Weights of a small transformer language model.
Size: 2 heads of 64, 15.6M parameters.
Architecture: rotary positions, attention and MLP in parallel, capped logits.
MLP neurons of a small language model. Each row is named by its layer, matrix (up: input weights; down: output weights) and neuron, and shows model dimensions 32-223. Each number is 500 + 25 x the weight over its row's rms, rounded and kept within 0 to 999. Numbers have three digits each.
After each neuron's rows, "fires in" lists the words (lower case) most often at its 100 highest values on Wikipedia text that the model never trained on.

L4.up914:487499500455504534458507555486537485536529522504479529498510484489471492462485537491532467480485519491514509527523525519501566519490516491540516460497537507511498507439481504459520491496484519485482466469449460481469518536494504504478486471507506496530508489491506484480500479481537518466541488505504515500528502510551483490481478466513481499526501496533520542524537506484448505510471516516451489439488481481512499555520500527457480533492499452484545436505470519506507502566489484535458484480494475504492523501519469510500497526548504487522486494472531518474489506525520508498
L4.down914:475510495511504520502518510480507489481504476505494468471421443511523454523500441478508495529460511504493510481525478470489481552510462563520478474450481501534552507497490540488532477488495497530499529549512484510499536482497468542489538507507528476472530529509482478492470539533499490522509509465495516485473495503466493510482477479481493490515452511502460504474479439530513517513517504547494536483502503525500473446537500483500449527504518487504487502521455525511524521528506484467521554531566464468551486508513506508507497522493514513494534512512488480549482443542468496472
fires in: "of", "in", "joined", "to"

L3.up424:518507445441495505507523476466482465523464515497507488522492504496474455515505473509499484477488547516458479503509522509485496496506534506521485520508494547526499500485478496450476529508510461485499519476500470478466518531496527494460474503525493526508544494496525525442465480514456498501514491488492489488525505513581454542504454494510486486493569480517444483518493489543499557548521489542501545508485527526496506500512522507483496555518501452494459498472507519459508499504496452523507459460478479496489474478459521513469470521542481523505481505524549494509486469463515501468
L3.down424:507479474541483548498532487478491490496462484493555544512457472502484505521474483484482483524473495511499452482492472529481451500508495488493476539505516489486505529519515517481527518503517494496459470453488513515493489559494509514481509470495558475543487537523507547464507491480513483473535545500508500483488511475506533514531495490553523491500490535515487425504528542520489506536490500513506468506505505475490501500507477515451498507504501478522509523497503505484493481501522522460517405494514491490471499505501536495500530517510503492499537506508498495505475537472431473433
fires in: "one", "this"

L8.up695:536513482449495509496517515514475527418543520528544517496501538458504470530507473499447501525463516482479482519458483518569558520478472522494494547499496470488509501443506507486548477469490524507497501471481505532484508515455490501503482475470507505493510496514536487480540505508496497502492499574484491518494508464564446477458506505504463488505495516512461486531523498531466514516490511516483498485493470518464518506505468484480506495504524477508523430522489487484516498518468499509492516500539524508552460522492478519480476505509502549507524454472452488500492473457495524502
L8.down695:502486490523493516449485482485493467494457472479482546536504472533523510449493506490502515492497535479493486483515523544538498517495491530506515503472509516460526531498540513501498491517525514504461518539508463498504483477474523527497515503523485473457482499490500538526505580502500468481558546479483523479486533537497558527525484499505528495478514489535526495538501503481511505521551491520546504529485528469521491493478543486531502518510510531501491503484458501513507510511517512499476481525477481502500515473497516495492505505483531436499535494481531476500478516508400485496
fires in: "in", "s", "american", "traditional", "of", "on"

L3.up690:507513478505536499512506515436515515541489493495490477511511503459497468508515515495500514525470520461478492497506473541535501508468479530474492504510495505511503537522516491488437493509479549527555443465487483500487551523466483510495516518490497484485502523512479512501508497492456510484475498465484464482481550531465492534484491509486486509497521506516487502464574496539519506470487485504498511532521450464515473492472511526467473499483465493557493524495488466452514494515535512484487526481535547470559498526527497528508474532481505519471495514528514557478496495490505443500
L3.down690:484487512496439574481518451533495485510498501505482491490449498486466551504501474494482469481503493493472502473496519517460490507505486467510477544482508475488504459519502522515522445504466460479505515533475481490517501490527523520496540511460497516518528486475530496454501526492494481496522511482482497461508449512524491467529509505557489500492464508499495534519462514465495466506487529478479513486482528539499470516485482457492509513513491529416513460491545510521492507480494506479503443497511486502507486497535467515475523458556445487512526500477460500481484549501497486505
fires in: "other", "so", "are", "such", "as", "it"

L3.up824:484517511509561547557505533499489511522484521469497515554508460490490516492511498520515480516508490492508531505510485486482519479506570547561518504502524502486499474507469504493457560487508523468517434520471491501474540483463533488521513536551510515465466486497465471510447509493493493484485492504510507504505492504498516511510476503553468522473540526535511502537484451466507478485503448486477511513520495459491537517528531518511526491508523465506536493525457510534496499551552513521480497440476501481502500474491463504461493499510549522479514537503503525464475527493506496490
L3.down824:499494463520507495499562508479506517508469521461514532537518504528480538532508510499505492535475514458435491503483491499563478468508496517523533513492486499472506510521514515476522500462526538510465510523534484504483481523500475511519517526461518506497548567473497518468483535492467508437550520457536548524439511441504455501492488484486536483512476529481480498504537490532528475479490483487468508521501514489458528483513520503516470519486490478489474459488506498473497478470453490558491517496489487530504532463499543492459543511472476505498474529476524474503468466524491495464
fires in: "when", "after", "before", "between", "where", "while"

L8.up799:511530491482501553462492522451449462493499493496522508521477546453494545472503489495459486516477514485491479489543492528492524459515500493514506535506510514550493481504464513525504477475436536520495511490448509504493504503519514486501511491528474514463510486524511478433491500537493529486542501480485544514539548519486449472558490465540452509510499484487477486533492494504497470503514489504515529501463483509509480492475509514498534517519493495525508491485489465529466464482481498516510500525517509523514509511507470495499466484511498516532542495514512515481496461484503511505
L8.down799:501486495471514602514477476512513494496488509518521466540461533531500519513524472490513467494495507493493501493467481517519498522479512502543480503521508488493518496497513513502488473503526529522473503487480504516507491481508480480484437487521519571523515538514502498550486538480493496492519521522511489497488482523529514506486502524593484514475487488509553472517490521488511514551506525516503496420503498494496509475506494509483444456458471498492500494457509507517525484471510554537505494503535491502511486487504490498515474476516465475519524524471475513444465512496472516565
fires in: "as", "a", "his", "her"

L6.up786:508504511461490517479502495481499487483488550504501535508488545479484473509531505472530482512471520528465511548496476498549533522526535482505525448524468546518546502494530452449517497517513526507498472515497492523471468501514516509515537494550508540514470502491553494465521508521528506526502503493503486477485493506512466502475501502517480472505550487481465522523488467522479540480526548516505557430490486501475511510536478492467488517469498507514489495479481495496501501473489495503476475487514521510521508478483525522492530506498500492514506465506522509475482499541508519544
L6.down786:456510514498529542546532489490502534475499490509507454464504478562502505498510545488475541486519487460529527454469496528462505480488483494499524499512519470474532501484453502496446513486495495501534469572512530491520487555520495459515484519482539484494496507500501462517498466469472491462488473475517515538498503521474507478505516509519503530498471521504517528511509458501525513517484487503504460533542487490515447555481481460540507513551474478547473473484527522537516537507491509501500529463501486529517532480509507494451524520537478516518537512504470517521534538482535460460
fires in: "with", "of", "ofakim", "q"

L8.up6:569444492542475494499533512541474486489524500511491462519515501471461476478527526488517493453508509498531496493502508512551537444489479522481503507556488519512518488491511537475513472456510496507505440492497503469453496516415503522491480515494535542512517488519480549483460496490474506494528505532502515480511527476524480514482478472496478549451485481528454515503499501503466516497519491535534502496515470480506523530539468499505527515449515506489486507492477446512489464526532492483516464484456483546498515444496547479453512502503494541485497479501481523485483519545495504481
L8.down6:520507473496499553534493429525502471514530473529537529460474565503549511471552448504457512520510481554477474506499516495493489479466472522513496501461480506506475500541482483488486503515492499491513523493515477501472477495551540492505497473516476477448553519514481505515506520516495521506477495466500527483512506515464505459532466496541508559494506485451571482520501529496544482497487509538510447516450486537525517477501515480519488489533539518540520518486534480505513494523479484482502496517521484506483486496509507513539499507531538480499476547480493504532527474513501501517
fires in: "a", "and", "or", "aphasia"

L8.up514:480501499521523541508511492498507509505508513470492502511459543449533467521518505522471460537444512465478507491492521526471542533468518509482532506525500499485543506514491514475506489500467521493542479483524477493525560507458509511514560503509518469492537508499521496461484494510516538462541484531508540495519505468509525532511484524524473514450496521515480495503491470484500470513486523481432492469543476446560534518521491490472512537481493477515507498513473519464494537482500495501523527434554494509519508457475478516504481517515510535515539506475483529451519473478515487528
L8.down514:540496503496520526486506494488509488490523509501590497487505492518498507469509485517497497502549489507516471504515548501492488495505473536521481526522506540506502508523471503519486520483501479492473496541473520497469481462477469493499531514511486522531480548486518489486494519500490529509548514482549475510495442485523438471503508445488469524471487495479489492526477488490500506514481493505497474501500486527452485510516506526469527515459488553467516556502499482502550494487496502524477489470497495489493494493490512505506494470459495493475550484512546510410487442471480487469
fires in: "as", "most", "that", "many", "where", "various"

L3.up919:512502464466527524516470541497479462525436524490478478476504545462479496516463519469530444485479518484496479510476554503523531488529523488510475529502457514492499540485483483469468501504500488511520523479505525474473506516485519483513510525484488503460500458527487512481517495439494504459505500512535543475500547507551460505478507479530480476508560455522492489519530497531502517522497504527466537496475506517478530529507518472493484505543487478510522482521506502450519497513462499479507517472513532510547508501497517519485494474489477489534477552535482487504531466518510464477
L3.down919:516501512524476491505454469469471497519549497504504477491457503494507533479491534491519528549496515526485511474484435495509465501483512507507543479481472553488500469474498485517537455505498491484506507525490452526530497504490485508480519493541466463548504492530515519544492574521512514534473514488442472543480465501514509470519474537535524499490492506474487491469506488483511505488488486465517489545453484500503495512465444497520515450457522514544494498496524544517496470515501493489525540496523423493457519487517485499497504495480484525484509492505489522509517492500482465495
fires in: "it", "this", "that"

L3.up334:507513472488513530488516499489496531521512539469503497461478522509465557524483419515488470533480465513484520505513504510470553496517514492543481496479511513493518520471534508466465519459484526495490439507521468502492536496498497468489460486529507506453487462487483522520485497484507500513534483531534476504497562522532503487528499500540468496482534501531509535520493487513469481478487459504456537497504495526520493523511512511428499510537503490513545457487476510502506506500502519489459493482515546495518521539489460504498503543529493526459506451523517520468489496497516498528
L3.down334:535477510494491540511468531458487466536567518504472488498494542510502505540512483492469476512497518490477477480533520524487525457553476520509469529492490521560510470515494493519494484480517515489548529511505497464529511485505501502499491498452468547501479499498499465474504507545479503533540503478450557500456518470507495480508531541529459493490462507543518533453538477551491467521507509509537497564494498488508482507509519479507540469514507490482505470530483515476518468444545470506491520496498515479467489532514530500535518526475506515474517465530473465505505467524482470485
fires in: "between", "both"

L8.up439:474477499490486527534505539495509506517478509498512518487465509512492505487494442480476484511442515513468502540527541509477489520514573513518499514500478536512535527477524496464494517492523519468536480504479524445515494497451528480514484530506468536517461486508540516432470516512476494490500496522507522488476457500523410489496500504528495506536542526507476505519476499503528506483509493490473517497522492530543462535525505527492537550539472464486514501486481531466467523504510527490496513461527532544561481528474451519507502545509519470481525511506527533492502460493494486553
L8.down439:516526522508518516485464485527479478509537481489526483515506509551506513489494560485490502462539496488545498472493492511538541506505472488470461501509479473493479490529473507510478484524480508511508510490507465500502512518528471525450545490494473478513556521472464476509518542483536491486539513487480505492499533505481491483514526482527512493472446501482501498460547516494492488540465467475472492480505506472472519537510527490505450490471550498514496512495521463518545489516527476497517476556470506454443500456501538470470508433552504489528488507497503491513501526477452464450
fires in: "both", "two", "many", "four", "became"

L6.up228:471487515501549539557462538485546490526504490454485467506509494492502470496459510536464486481498515485542578478526515520468538459525526515526524503457530514510502496490485539489468514501483547508489510508480439549495555498487509483482487534566500499493498472488471482488516482511512506536507482498503492494498540467490503526501479498525505499479479511494512546493483491493483472505517512508490491537491453462503485476514506499488520514499491477536550477510501522504459502488466522510507509495484521479495497478501444500475422531507521516447560514498522526539453500484528513519
L6.down228:519480490514452541460491478488453483488494556537512503498480503487468528483508512510499497547481519520468463484479518514573470472508527468510480533537466492510508520494508490466491483486516505505486502511474537500466488466535500503504566449485517520456497516511504504532464537464512478497473553499498505514467513524496463468508498440503475456508533502503507490495517499527502505511470520495494554502453489508516541482472509440520438499527497515522506511460435483518538521513468502504466457508495473496505479486489533500492566480507467505529467510506496506479527498497465471481
fires in: "after", "served", "took", "spent", "described", "before"

L6.up90:499479522488527510502496541478525500476501507464536527492487516413504502465519503490524503478464489480510537476521495506478505493492511464499536452501498512485489493503466529495477540500483496508541432489481510514499548520479505506519509484523492483546463504512434499483529500475480493459525494512490558440465494495568465518468499520509509522499493501532491533500513447544455519553507533485493498481479503478469512519505490549492500496491509463462514445500462537502502527524524478495515534478515492477512441534513482509491466504503515490526493548487479483458487505511499454491
L6.down90:478509490513469535483509457496473536537485493523472542459505475515476538538467498526515486511519513515522498484507506525543519462489490491486446543522502513520509502480534445517489486481528523542495527465457524506512486512543479497451522489462520504491507519512533517513469430524534532524490492504504490492506518521447535535527492496479518499491521482448488498480470523471497497448483451513479550520533450506514469465477537501491501502508483461498486511491499484496508505451493492461514444543489528519486534463502487506461487512490507499451517495501546533499475537491518509496
fires in: "and", "was", "been", "978", "also"

L8.up562:501510505480505499506467554461507515478496526470534505498501539402509505478502496517481468517507528505512509521503496467490520490521502500512555509496488545509493523521509490504514484497507513509509512505512544468495470496523507502518518486558497529516486515517474492451503512499482503484539498498510506512512489505493462470492507508527538496536511518496487496510477519500464537498512483529456480451476455522487546500503480511476517500521491481533537440506494554500479524500482510469531507484532552544536470507498456520545464516507554481534494508520526517477521469511496504540
L8.down562:508504496527486584528472495518545479477501463501522469499516469543515498484501545485546489465507518483519540478502488486485484518491499482523494472542499505480478479475494554509516503506471481487494471525470500536513503470465467486480504492468495484494525478496516443506507622498462502505503518481456471507467507523524555500510507513597488514504480507508533492457479474508487477494509517504528501520485510478507478527510534500514522528447498532507470498485502485509494508499552525516524496504511459507472525484489490479497466486519494538507515487465481490488483523527442520497
fires in: "has", "s", "had", "have", "made", "of"